config.yaml
num_hidden_layers: 15
hidden_size: 256
num_attention_heads: 12
num_key_value_heads: 3
head_dim: 32
intermediate_size: 704
vocab_size: 8192
hidden_act: "swiglu"
norm: "rmsnorm"
norm_place: "pre"
norm_eps: 1e-06
positions: "rope"
rope_theta: 38700.0
rope_fraction: 1.0
qk_norm: false
attn_scale: 0.177
bias: "none"
tie_word_embeddings: false
parallel_block: false
init: "normal"
init_std_qkv: 0.0748
init_std_o: 0.0112
init_std_up: 0.0748
init_std_down: 0.00824
optimizer: "muon"
learning_rate: 0.00153
lr_mult_o: 2.0
lr_mult_down: 1.5
beta1: 0.93
lr_head: 0.00471
max_grad_norm: 2.0
warmup_steps: 200
schedule: "cos"
final_lr_fraction: 0.03
batch_tokens: 32768
max_seq_len: 384
doc_mask: true
z_loss: 1e-05
train_tokens: 357900000
max_steps: 10923
dataset: "wikipedia_en"
MLP neurons of a small language model. Each row is named by its layer, matrix (gate and up: input weights) and neuron, and shows model dimensions 112-175. Each number is 50 + 12 x the weight over its row's rms, rounded and kept within 0 to 99. A neuron's up and down rows have the sign that makes its largest values positive.
Before each neuron's rows, "fires in" lists the words (lower case) most often at its 100 highest values on Wikipedia text that the model never trained on.

fires in: "first", "only", "last", "n", "not"
L2.gate550:66 60 43 49 48 52 42 49 60 77 59 59 39 49 34 38 64 59 52 36 51 43 52 21 61 38 43 60 53 55 50 41 35 55 54 41 45 39 43 30 57 41 62 55 71 62 68 64 62 82 33 32 62 64 57 43 74 55 46 40 47 51 66 36
L2.up550:45 74 44 60 57 39 52 55 33 67 66 57 69 41 60 34 38 40 66 42 42 62 52 45 55 66 48 51 54 60 42 39 54 60 56 42 62 32 51 29 56 35 73 63 65 45 66 50 43 38 56 24 66 47 53 69 56 59 41 47 30 65 64 54

fires in: "well", "first", "then", "shortly", "quickly"
L7.gate146:39 48 39 59 50 15 49 34 58 58 74 65 44 58 45 35 62 32 64 53 34 50 55 45 54 43 41 69 45 54 56 48 36 62 49 56 48 55 40 59 60 36 59 43 36 45 59 38 67 58 63 51 73 57 45 54 40 52 39 34 54 47 55 46
L7.up146:44 68 37 60 49 59 42 61 60 58 53 53 41 34 61 56 68 48 66 43 44 55 31 57 65 43 64 45 44 74 58 49 51 50 48 61 44 48 45 40 72 67 44 63 60 41 44 51 68 46 41 64 77 72 67 42 64 56 55 33 50 57 33 31

fires in: "of", "in", "by"
L7.gate314:46 35 43 49 38 44 58 48 75 43 61 40 45 37 32 45 50 54 41 49 53 53 41 48 50 48 60 52 48 48 47 19 67 48 56 71 41 58 82 81 43 58 32 73 55 70 23 31 54 50 59 45 28 65 60 60 57 38 47 47 49 67 25 32
L7.up314:63 72 35 60 51 62 66 54 33 74 42 62 52 37 61 43 64 52 65 64 50 66 39 46 50 49 51 69 60 55 35 49 61 35 39 54 42 65 67 39 63 60 46 58 51 40 28 43 64 65 42 63 59 54 62 46 39 59 44 40 51 41 66 50

fires in: "for", "in", "to", "summer"
L7.gate670:52 73 40 51 44 60 39 45 54 45 61 21 64 51 56 39 58 50 56 31 47 30 43 58 53 51 62 40 61 40 36 43 53 48 66 48 51 56 68 87 51 40 53 53 48 62 50 71 36 56 56 58 40 39 55 26 62 78 55 24 55 54 40 35
L7.up670:44 35 71 32 71 60 53 53 35 47 50 49 49 41 68 39 69 48 58 55 46 53 42 70 61 45 40 42 49 41 41 38 62 40 52 25 60 59 50 44 23 40 46 55 56 56 44 54 44 48 69 46 52 57 43 70 42 33 49 45 50 60 27 45

fires in: "new", "to", "at", "from", "with"
L11.gate602:28 70 30 50 43 58 61 44 60 48 65 37 50 33 49 51 62 45 47 57 57 26 45 62 77 31 47 50 50 42 43 42 60 47 52 68 57 25 45 54 38 26 50 51 40 36 62 27 51 40 68 48 42 52 41 36 61 51 48 49 52 54 61 55
L11.up602:33 48 50 53 34 35 51 51 91 44 35 48 46 44 46 37 43 37 44 67 43 78 48 55 50 34 53 49 60 39 54 52 50 53 29 47 39 45 54 71 48 56 54 67 72 38 58 60 48 59 43 56 42 54 65 41 50 50 61 58 67 51 64 76

fires in: "a", "great"
L10.gate253:61 61 40 67 76 42 51 50 36 37 50 60 34 53 36 55 42 60 46 39 72 61 57 49 42 50 38 47 60 62 43 55 45 48 63 75 46 46 54 52 58 37 51 66 63 54 34 67 42 34 74 40 50 59 30 72 61 66 62 57 47 21 54 32
L10.up253:73 25 71 56 60 69 61 59 54 43 50 41 41 63 67 45 47 34 48 42 45 50 43 37 41 48 43 33 40 55 48 55 51 40 23 57 41 46 68 39 41 33 66 51 50 56 56 51 68 66 46 78 45 44 83 64 57 38 53 77 48 46 52 62

fires in: "not", "t", "to", "and"
L7.gate234:57 80 47 57 60 52 47 63 52 30 39 55 53 60 67 53 45 47 51 79 47 79 33 66 48 58 58 47 55 57 32 70 45 52 48 47 45 38 58 53 41 60 43 60 51 50 64 62 51 67 56 45 69 41 57 47 51 65 42 31 68 52 68 39
L7.up234:50 42 44 50 58 64 51 48 60 35 59 52 60 55 69 48 53 63 51 47 49 49 48 50 55 50 43 36 50 55 47 46 40 57 76 50 44 36 45 55 34 47 36 52 47 47 57 65 45 56 68 35 58 39 75 57 59 57 78 41 40 55 60 53

fires in: "in", "from", "won", "entered"
L8.gate374:24 30 57 47 41 51 40 58 28 49 61 53 38 29 56 60 74 43 50 35 45 51 39 51 71 34 60 48 57 35 52 52 76 38 43 62 51 49 49 64 45 35 29 63 53 34 33 71 45 45 57 29 39 52 47 72 44 57 36 37 67 56 36 42
L8.up374:63 26 62 54 46 45 37 45 62 53 62 52 46 49 67 49 48 61 52 57 41 52 51 63 50 40 33 64 59 54 37 72 59 51 46 39 33 33 56 42 28 84 43 74 60 64 44 39 60 39 64 67 44 44 54 45 38 44 49 51 43 54 46 58

fires in: "the", "in", "a", "to"
L12.gate135:39 55 27 55 68 28 57 58 42 53 46 58 47 74 56 55 52 49 49 42 52 45 51 41 60 55 73 47 52 45 57 63 67 70 32 49 74 45 42 52 32 35 53 51 45 64 37 45 56 57 40 53 42 32 44 61 48 50 51 58 62 41 55 38
L12.up135:59 40 54 80 36 38 46 52 26 58 59 59 66 52 48 78 33 46 54 40 41 49 56 50 53 35 51 50 59 39 47 61 37 50 46 77 58 65 61 33 41 53 63 72 27 47 50 51 73 42 39 38 52 45 66 51 42 66 49 65 45 39 49 57

fires in: "for", "at", "and", "found", "in"
L6.gate443:30 75 36 71 73 62 48 41 58 27 77 44 56 49 40 52 42 52 46 47 19 47 48 52 49 58 55 40 56 41 34 53 48 52 40 40 68 52 74 44 49 70 46 49 60 67 56 50 46 50 51 55 43 72 60 31 51 43 43 42 31 71 53 65
L6.up443:57 51 64 47 61 58 59 58 37 38 43 50 41 41 58 65 56 60 43 53 63 54 51 42 56 44 47 48 50 50 68 57 51 58 71 73 14 58 50 31 63 50 51 62 24 45 52 49 73 54 79 37 56 27 54 59 50 30 46 49 57 41 53 55

fires in: "the", "an", "a"
L2.gate54:63 57 43 56 27 37 48 60 76 47 55 43 56 39 72 40 35 37 55 67 49 58 50 65 39 69 55 50 44 42 44 38 65 56 53 61 55 70 27 45 54 42 46 68 45 46 72 38 39 33 43 69 47 39 48 29 51 65 41 55 47 64 46 27
L2.up54:45 43 65 59 46 65 64 58 63 48 47 46 53 44 69 22 47 57 71 67 37 56 57 41 55 56 43 45 50 38 45 44 28 60 58 50 72 76 48 52 49 51 23 58 53 39 65 44 48 46 69 47 75 63 54 66 81 58 46 58 55 50 42 38

fires in: "of", "from", "to", "in", "any", "own"
L8.gate372:48 25 41 67 62 63 47 50 47 72 49 49 45 19 35 66 66 45 60 47 77 40 54 46 67 54 53 53 54 52 51 40 70 38 52 66 62 62 58 33 50 55 38 47 65 50 56 47 37 56 69 54 62 51 70 62 49 69 38 44 49 33 37 40
L8.up372:29 57 26 45 53 61 66 51 52 81 36 63 40 61 29 52 57 52 45 77 62 52 61 78 72 62 54 53 75 57 45 58 50 50 29 63 60 53 58 35 46 55 54 54 52 70 60 50 47 40 49 46 58 59 44 62 47 36 34 45 62 35 41 55

fires in: "he", "and", "she"
L7.gate163:46 57 69 54 50 52 35 63 64 47 61 35 52 32 48 33 56 41 42 51 58 47 30 67 38 59 39 28 52 28 41 45 64 36 58 32 58 66 24 48 56 76 71 58 28 28 51 31 31 67 56 47 70 39 53 48 65 55 60 38 66 49 72 69
L7.up163:64 58 57 71 30 43 34 60 62 53 44 45 51 56 32 57 39 67 51 48 42 49 41 47 60 64 27 61 59 54 37 69 41 60 58 36 53 51 49 53 34 44 68 41 33 52 74 76 23 83 70 48 60 53 40 56 54 43 33 56 35 53 42 39

fires in: "a"
L10.gate585:69 58 55 39 47 44 43 61 49 44 57 68 47 35 51 29 29 48 37 49 57 53 35 47 78 62 50 55 50 43 39 71 52 46 61 58 34 65 44 41 48 54 29 60 60 58 68 61 60 47 61 57 66 57 52 59 54 53 57 16 69 59 62 58
L10.up585:48 49 38 31 52 58 71 41 37 37 59 39 56 48 56 59 51 47 71 50 48 55 42 32 28 75 35 39 55 54 39 39 61 48 30 69 53 76 54 40 43 52 51 54 54 50 49 58 53 44 52 45 51 65 64 40 70 43 39 65 44 59 37 36

fires in: "both", "between", "as", "either", "how", "least"
L2.gate395:52 49 84 25 57 49 59 61 33 39 43 46 51 54 54 30 51 73 47 50 58 58 53 61 52 23 70 40 54 33 62 66 63 55 61 38 72 64 25 59 62 47 57 67 40 35 46 41 60 49 75 66 55 46 67 62 30 67 55 42 41 55 44 60
L2.up395:51 52 40 49 57 49 71 60 23 45 47 37 63 53 43 61 35 64 45 37 40 39 48 58 44 58 43 25 52 53 57 38 55 48 37 44 69 70 42 58 39 59 48 70 23 48 53 47 52 40 67 58 72 27 57 48 43 55 71 52 31 61 39 36

fires in: "a", "an", "of", "former", "american", "professional"
L6.gate54:65 35 54 53 47 36 51 50 35 64 54 37 22 40 20 51 45 61 59 52 54 36 55 40 25 47 45 61 31 63 51 50 48 59 49 67 55 51 63 46 69 24 44 40 45 48 54 64 59 45 61 38 41 43 41 44 57 44 38 43 62 66 65 29
L6.up54:43 46 31 49 48 31 48 57 29 48 54 54 53 58 55 56 46 55 42 35 46 51 51 64 48 63 54 55 34 69 60 50 67 55 55 51 35 13 36 69 47 68 44 52 47 55 51 29 68 67 51 55 55 59 59 62 55 54 45 47 64 38 46 52

fires in: "the", "s", "his"
L8.gate596:58 76 61 40 40 51 61 42 23 51 62 56 57 44 37 23 51 44 31 33 54 41 59 44 37 51 54 55 58 51 61 52 67 59 45 51 35 69 65 55 48 49 60 72 51 52 61 49 47 47 51 48 72 33 41 24 39 45 32 53 44 68 56 34
L8.up596:58 63 36 59 54 47 55 47 37 59 56 49 48 54 42 46 72 64 40 62 49 27 33 51 52 48 49 61 54 51 49 47 70 38 46 61 73 55 45 46 37 39 36 62 37 53 53 48 47 71 64 61 67 37 68 57 43 73 49 40 41 65 58 58

fires in: "at", "of", "and"
L7.gate190:18 51 33 58 47 67 64 56 49 61 52 32 42 30 44 77 59 45 38 67 58 35 34 43 50 55 47 49 52 52 52 45 46 53 33 60 74 48 53 47 35 52 48 59 45 62 37 41 51 56 60 43 32 53 55 43 50 57 44 23 45 68 61 64
L7.up190:78 58 47 39 63 46 37 46 47 56 56 51 43 78 51 43 50 44 42 59 61 72 77 27 46 59 39 53 60 64 38 59 26 33 68 52 43 27 50 56 57 27 75 45 53 34 65 27 49 35 39 69 73 54 56 56 56 61 36 62 38 65 58 32

fires in: "the", "of", "with"
L7.gate420:29 27 56 47 15 66 45 44 71 48 64 52 47 52 50 41 53 43 54 52 56 65 57 43 51 78 76 65 42 36 62 54 55 33 61 47 58 54 64 58 60 55 47 53 73 52 40 64 62 61 44 51 72 61 42 49 57 58 31 58 60 53 53 60
L7.up420:40 24 41 53 49 57 36 52 48 61 46 50 46 41 53 22 51 67 50 61 71 68 72 61 62 40 66 49 52 51 33 60 47 48 56 59 64 43 36 64 63 61 33 57 58 61 11 54 63 55 50 55 54 57 47 48 53 54 36 48 29 45 61 52

fires in: "at"
L7.gate572:40 39 64 52 51 54 51 26 36 30 45 61 54 57 56 44 49 54 43 57 45 45 66 48 41 46 49 39 55 18 46 62 52 40 49 32 38 44 50 39 40 34 54 43 51 44 59 50 40 61 69 50 58 52 54 42 56 20 43 39 29 39 53 55
L7.up572:28 41 54 39 43 46 35 60 50 61 41 55 49 37 51 39 38 46 70 60 77 60 51 22 39 42 51 55 70 43 62 52 57 57 45 41 42 54 61 53 47 59 46 66 61 31 32 27 47 67 44 24 52 61 50 61 55 48 51 62 53 77 60 53

fires in: "career", "history", "life", "also", "background"
L7.gate690:41 65 46 20 49 65 40 61 54 76 32 57 60 51 48 62 67 51 31 63 55 48 33 71 48 36 61 58 42 40 65 65 60 51 59 38 54 70 25 44 42 36 62 63 71 39 64 37 57 74 34 51 59 53 44 46 52 57 52 57 45 46 46 31
L7.up690:51 62 51 46 57 34 58 62 23 36 49 83 52 41 35 45 64 42 48 60 61 41 52 38 71 51 48 52 54 66 62 36 56 50 66 26 49 58 44 62 64 47 65 54 47 54 53 45 27 78 39 42 40 33 40 52 60 45 63 51 64 67 56 52

fires in: "in", "from", "for"
L6.gate160:16 66 49 72 77 53 36 42 44 45 65 24 90 45 49 64 51 63 38 74 47 61 52 43 71 48 63 50 48 47 51 47 37 43 65 56 45 49 60 76 49 57 35 35 38 53 34 55 48 52 50 45 47 64 54 53 51 71 58 50 53 66 66 57
L6.up160:41 50 47 62 46 44 32 35 52 28 59 53 52 36 55 54 49 41 56 47 49 57 53 33 69 44 60 28 45 27 67 34 64 55 46 51 63 51 40 56 56 49 62 48 45 53 54 57 70 64 59 14 30 74 55 52 44 54 45 40 69 63 60 36

fires in: "also", "it", "which", "directed", "series", "eventually"
L7.gate200:70 53 44 38 61 63 45 64 56 55 41 40 51 59 44 56 42 60 45 57 56 61 38 50 45 53 62 52 29 28 48 35 40 70 49 23 43 38 63 42 32 35 58 53 41 52 58 57 67 62 43 51 36 69 64 36 55 41 32 53 29 25 69 40
L7.up200:77 56 55 31 40 44 65 68 53 54 62 39 47 49 50 63 49 60 72 61 43 64 60 29 50 41 29 57 23 47 36 44 52 55 41 75 52 33 52 36 10 63 57 45 54 57 65 44 58 50 44 24 44 53 54 50 48 59 40 45 56 50 42 41

fires in: "an"
L11.gate539:67 79 40 42 64 46 58 51 37 30 62 50 50 38 32 53 55 58 50 50 57 44 62 57 45 32 28 54 18 58 28 58 48 32 54 55 49 51 66 54 73 56 46 43 33 41 47 27 37 35 60 53 60 50 65 41 47 45 37 44 58 55 52 56
L11.up539:55 55 47 52 44 54 54 50 41 53 57 65 76 30 46 33 39 61 28 38 52 52 44 38 46 73 48 57 59 69 69 73 33 31 60 57 22 55 39 46 45 59 62 70 48 47 75 48 62 57 43 64 63 45 63 67 35 61 43 39 63 42 45 46

fires in: "and", "also", "she", "he", "has", "her"
L10.gate487:65 47 52 47 52 51 44 31 50 56 25 53 62 49 61 51 53 55 38 42 59 53 44 49 41 50 43 43 45 58 53 56 79 52 37 36 50 55 60 52 57 65 49 69 67 63 65 45 25 41 57 55 54 12 45 71 60 55 58 29 50 68 76 39
L10.up487:44 33 36 36 66 43 42 50 49 42 33 48 53 64 56 35 45 57 41 53 75 42 45 58 70 55 50 34 42 53 53 58 49 40 38 41 65 50 54 37 48 60 42 59 51 69 60 55 29 46 48 49 20 48 61 51 39 49 47 52 51 46 50 67

fires in: "they"
L8.gate42:30 46 53 33 45 59 69 51 54 39 65 65 73 57 52 20 53 47 52 38 52 43 47 31 43 52 55 44 59 41 43 37 82 42 48 45 74 44 17 51 30 38 66 71 59 74 58 47 52 61 64 40 58 62 38 54 43 57 55 33 70 53 68 58
L8.up42:39 53 40 73 45 51 56 62 51 51 54 51 59 46 54 53 56 47 69 52 55 39 32 44 54 61 58 35 53 48 61 53 26 45 60 49 65 70 69 44 48 42 36 72 51 22 45 47 78 43 55 53 42 41 54 55 36 39 56 59 60 62 69 32

fires in: "not", "s", "may"
L8.gate204:76 58 46 48 37 54 44 65 38 57 59 57 57 66 39 59 53 42 39 69 45 40 61 54 39 51 47 61 79 41 42 72 47 31 60 41 58 42 58 50 47 37 43 66 48 55 41 49 44 64 44 51 42 68 61 60 31 50 48 35 55 54 45 26
L8.up204:55 52 52 32 32 56 49 61 35 61 62 48 40 47 43 39 49 60 39 59 32 51 43 25 42 47 46 56 53 76 31 44 67 34 62 41 70 51 56 36 59 51 56 49 27 56 67 33 39 28 58 50 56 56 63 51 28 55 46 29 51 75 52 39

fires in: "the"
L10.gate249:45 39 60 45 53 59 42 66 62 64 38 46 64 46 68 49 44 53 67 38 38 43 56 57 37 58 56 60 59 51 39 32 22 41 55 51 50 22 36 50 51 34 45 45 56 63 57 64 73 32 44 71 50 42 29 63 49 41 57 53 44 53 46 21
L10.up249:37 50 42 34 50 43 36 56 36 47 52 64 34 39 44 65 70 42 42 27 50 30 39 68 39 53 48 49 46 75 68 65 73 24 56 59 54 72 49 70 35 42 44 59 35 45 64 37 41 52 54 60 76 50 42 63 22 59 49 59 49 51 73 54

fires in: "also", "career", "not", "date", "first", "still"
L2.gate271:51 68 46 46 57 39 61 55 62 71 36 53 45 66 39 50 54 43 33 69 53 55 46 56 46 36 57 72 32 54 36 60 45 50 44 46 46 75 29 29 49 49 55 75 39 64 26 51 35 66 56 49 45 54 68 35 67 53 61 74 60 51 59 36
L2.up271:70 55 45 53 51 48 46 37 54 53 68 60 49 43 20 84 30 40 60 54 53 45 54 34 48 44 54 60 46 67 58 50 45 46 50 49 54 54 39 66 52 63 53 56 68 39 47 39 52 33 56 31 28 55 49 42 64 47 37 45 40 57 60 69

fires in: "the", "late"
L12.gate337:64 44 55 68 61 30 43 50 35 43 51 56 47 35 71 54 46 21 74 44 40 62 64 53 47 64 53 57 71 22 57 45 52 72 22 44 57 28 44 49 42 34 48 52 20 46 43 38 51 50 46 57 68 63 61 79 47 30 58 43 76 51 33 49
L12.up337:54 22 53 70 38 41 43 58 40 65 40 43 68 48 57 49 44 65 51 52 60 44 48 43 52 67 59 54 42 64 44 52 67 53 62 73 48 44 62 54 41 56 57 69 50 52 74 46 38 34 67 57 70 40 65 62 71 47 24 76 51 63 83 68

fires in: "at"
L8.gate240:36 52 13 49 47 54 55 22 43 68 51 41 65 39 54 30 27 28 51 65 46 52 61 45 62 51 54 53 57 19 58 70 47 48 58 48 66 48 43 85 44 44 45 43 54 38 50 50 41 67 64 30 54 59 42 53 54 31 46 33 53 48 60 46
L8.up240:54 46 62 49 22 41 36 62 53 31 30 54 61 56 68 70 48 49 70 58 44 44 31 53 52 56 52 54 41 51 46 42 43 56 61 44 31 38 55 41 45 58 30 43 50 59 41 48 38 58 49 55 41 45 32 55 24 36 35 39 54 55 24 30

fires in: "at", "envoy"
L7.gate326:17 60 44 38 61 62 56 69 48 55 66 51 46 50 40 53 55 39 57 41 39 48 54 66 63 64 68 54 67 40 47 48 54 61 54 50 39 51 38 48 58 47 62 60 55 32 52 19 42 69 60 51 71 51 36 58 57 46 62 54 42 46 46 56
L7.up326:46 34 69 46 50 40 26 46 61 22 58 38 56 43 36 58 43 53 62 28 59 41 68 55 43 17 49 60 32 43 43 49 40 63 57 55 47 40 57 57 40 58 42 47 49 32 45 22 56 75 74 59 40 50 41 59 44 53 34 55 40 63 41 59

fires in: "first", "last", "second", "one"
L11.gate513:32 54 46 35 53 32 46 63 62 61 58 52 63 37 35 38 41 48 31 62 35 50 71 51 43 33 56 41 28 38 51 52 30 45 46 61 50 41 47 40 59 50 33 68 61 54 53 50 63 61 50 29 62 47 42 72 54 61 36 48 60 57 50 44
L11.up513:40 46 31 35 58 47 27 53 51 63 54 74 50 22 55 65 60 54 71 65 46 81 69 40 46 66 61 36 51 51 63 57 41 41 70 51 68 50 38 39 42 39 37 65 32 55 43 51 37 67 56 54 40 49 67 77 57 44 53 52 37 82 52 49

fires in: "first", "then"
L2.gate328:56 59 31 43 36 39 45 50 66 56 78 61 53 66 55 42 41 33 63 54 70 49 42 63 25 50 29 58 38 21 03 58 60 59 66 54 32 50 38 53 53 39 52 59 41 32 73 37 44 32 58 46 54 31 57 61 39 46 52 62 69 57 62 48
L2.up328:51 31 39 49 48 37 41 50 70 42 62 49 45 41 39 62 38 31 45 32 29 51 67 81 38 54 42 51 51 48 39 47 36 56 68 33 40 42 51 52 66 55 41 53 64 45 54 41 49 52 24 64 38 41 51 50 54 44 54 46 45 49 46 46

fires in: "was", "and", "is", "being", "then", "eventually"
L9.gate158:72 41 55 53 69 47 47 63 58 58 48 46 59 63 28 46 51 64 44 62 54 45 33 49 48 60 20 80 61 52 52 45 60 58 56 41 42 27 32 43 57 66 81 73 50 60 63 46 21 42 56 26 37 56 36 31 56 37 59 51 46 46 56 34
L9.up158:46 48 54 33 43 50 38 64 52 66 59 42 53 34 75 55 51 35 52 45 63 50 62 41 42 59 57 46 18 38 58 59 46 60 75 27 46 41 52 71 41 59 57 32 63 64 55 67 54 55 32 53 37 27 55 53 38 46 68 43 41 54 68 55

fires in: "and", "from", "2"
L6.gate46:48 51 46 42 61 60 63 80 49 30 43 40 48 42 53 39 69 74 66 54 37 47 35 26 57 52 50 54 64 57 59 57 54 21 47 70 59 48 53 35 43 29 46 64 50 51 48 63 42 49 52 31 36 54 56 42 63 56 29 47 48 54 72 49
L6.up46:43 55 35 62 50 44 53 59 29 41 51 41 41 52 72 34 69 71 51 58 57 55 43 40 40 76 35 52 53 47 71 59 58 52 63 58 51 47 60 70 40 49 45 48 45 41 64 50 53 56 72 50 56 50 58 52 50 35 55 31 57 40 49 23

fires in: "between", "both"
L2.gate630:62 49 50 50 34 30 69 39 33 68 39 28 41 64 46 60 42 68 39 61 50 58 36 77 46 40 25 32 49 57 61 56 56 39 44 33 71 49 28 57 75 35 58 59 49 43 55 48 48 56 56 66 80 53 32 41 42 55 69 37 55 59 56 63
L2.up630:34 50 65 60 68 62 51 46 58 50 32 38 53 34 50 54 48 53 34 43 37 49 34 75 30 50 48 51 63 63 42 48 54 52 40 74 50 46 39 43 47 36 59 41 51 39 46 55 19 23 60 49 30 42 85 50 44 48 62 50 56 35 35 52

fires in: "he", "i"
L2.gate120:66 43 90 69 55 59 64 63 71 54 35 51 44 22 46 47 39 63 51 61 33 63 57 38 43 44 41 58 45 51 37 64 47 44 58 58 35 61 48 55 33 31 40 51 53 44 52 52 27 39 58 52 54 33 55 38 58 56 38 71 39 44 59 36
L2.up120:54 41 65 47 51 31 48 46 83 38 18 50 49 29 45 24 54 51 41 41 48 48 43 53 59 43 60 54 50 83 51 44 44 40 50 49 48 68 35 53 62 63 51 37 50 43 53 58 24 64 56 48 40 38 51 30 45 51 39 51 45 70 31 37

fires in: "an", "most"
L9.gate634:51 58 36 55 46 78 62 49 54 46 71 50 63 54 38 42 45 46 42 61 59 50 60 46 33 75 49 51 54 66 46 75 63 50 51 64 43 39 30 65 51 39 70 59 53 55 44 44 34 50 35 59 62 57 58 68 46 53 60 61 58 47 50 51
L9.up634:51 50 44 42 39 54 49 64 55 43 55 56 55 50 32 32 50 54 42 53 48 45 45 53 37 54 42 79 39 40 39 57 64 47 63 79 36 58 55 44 47 40 54 55 37 59 47 35 80 44 45 32 37 25 32 60 44 51 46 22 49 40 67 56

fires in: "their", "of", "its", "the", "and", "s"
L8.gate170:57 45 60 39 54 72 51 65 59 44 42 54 39 41 62 76 59 36 57 54 47 67 43 53 53 53 52 44 49 41 54 29 44 13 55 27 63 66 46 41 46 44 64 54 58 63 27 66 52 33 59 50 59 69 30 58 50 47 59 43 58 58 42 59
L8.up170:39 49 50 54 75 58 46 62 51 62 67 52 28 66 42 78 45 29 38 52 59 52 45 41 47 59 48 58 43 43 42 63 65 42 66 36 55 65 28 44 39 52 66 50 43 74 52 61 45 45 45 29 37 90 52 40 61 39 56 53 67 61 65 55

fires in: "there", "they", "well", "not"
L2.gate188:35 73 63 38 62 34 75 40 38 43 43 54 55 39 53 53 72 37 63 72 53 49 34 68 41 65 63 56 40 38 35 44 58 53 52 53 67 50 50 44 24 28 22 47 56 56 35 32 29 73 58 39 50 60 40 52 58 55 69 67 30 47 43 46
L2.up188:44 37 46 36 58 27 57 80 60 50 64 32 45 39 48 33 56 45 53 29 37 39 50 46 49 52 59 56 46 38 70 60 39 71 49 32 68 78 54 59 56 51 36 56 50 50 50 63 44 48 50 49 51 47 48 49 33 57 62 50 56 32 65 48

fires in: "with", "and", "as", "of"
L9.gate375:46 33 30 52 44 29 56 38 64 34 75 45 44 48 44 67 37 53 38 57 45 48 44 62 56 37 59 35 34 43 49 37 40 26 47 51 57 42 76 69 43 34 59 50 47 33 39 39 48 63 72 62 69 26 19 69 63 39 53 41 59 46 35 45
L9.up375:44 43 49 46 44 73 61 54 34 51 52 47 54 60 51 59 27 55 70 25 46 55 56 47 59 57 46 32 51 57 58 43 42 43 48 40 53 56 50 45 50 44 51 47 46 32 32 52 39 59 59 45 46 32 40 71 58 62 36 53 44 52 32 60

fires in: "up", "over", "out", "back", "round", "medley"
L2.gate3:53 54 53 42 62 33 31 62 38 58 51 69 52 44 50 40 24 46 38 49 33 19 36 46 47 41 49 50 68 38 57 42 58 46 46 38 59 46 67 55 64 49 68 32 46 32 49 35 50 36 43 35 51 77 41 62 50 57 64 80 52 31 48 56
L2.up3:38 50 58 48 51 68 74 57 32 36 65 68 56 60 42 42 51 39 45 28 36 27 72 53 55 44 23 39 67 70 70 37 57 43 48 48 24 60 54 43 51 49 65 25 49 51 73 47 70 66 41 62 71 59 71 63 56 39 51 73 32 67 42 40

fires in: "this", "it", "what", "kill"
L2.gate268:61 40 37 47 54 44 53 35 38 54 53 44 53 35 16 41 43 57 42 53 60 60 30 25 35 39 79 41 72 54 38 60 41 68 41 49 56 60 45 39 58 43 49 41 41 39 60 64 40 32 52 47 41 53 42 50 54 49 37 43 63 39 42 52
L2.up268:68 42 47 42 54 59 40 65 49 50 57 25 49 51 64 41 38 56 23 64 48 52 43 59 44 51 74 61 63 47 52 67 46 44 40 42 48 51 56 52 53 62 55 56 53 35 53 54 53 61 70 51 48 46 67 46 75 56 33 64 43 16 56 39

fires in: "or", "and", "than", "since", "to", "orca"
L9.gate642:67 45 61 66 73 45 36 46 48 46 23 60 58 51 58 47 55 70 35 42 33 49 35 62 40 70 40 38 37 42 44 55 65 34 53 62 56 49 69 44 63 81 52 58 46 48 58 56 23 40 68 46 50 55 65 64 60 47 57 53 51 82 37 48
L9.up642:62 50 54 69 46 80 45 40 41 47 56 27 27 68 54 52 66 48 42 32 66 70 58 42 42 43 41 28 57 42 54 41 39 60 50 52 50 66 66 51 52 43 51 30 47 53 59 42 67 41 36 53 52 35 82 46 46 59 54 43 37 18 54 42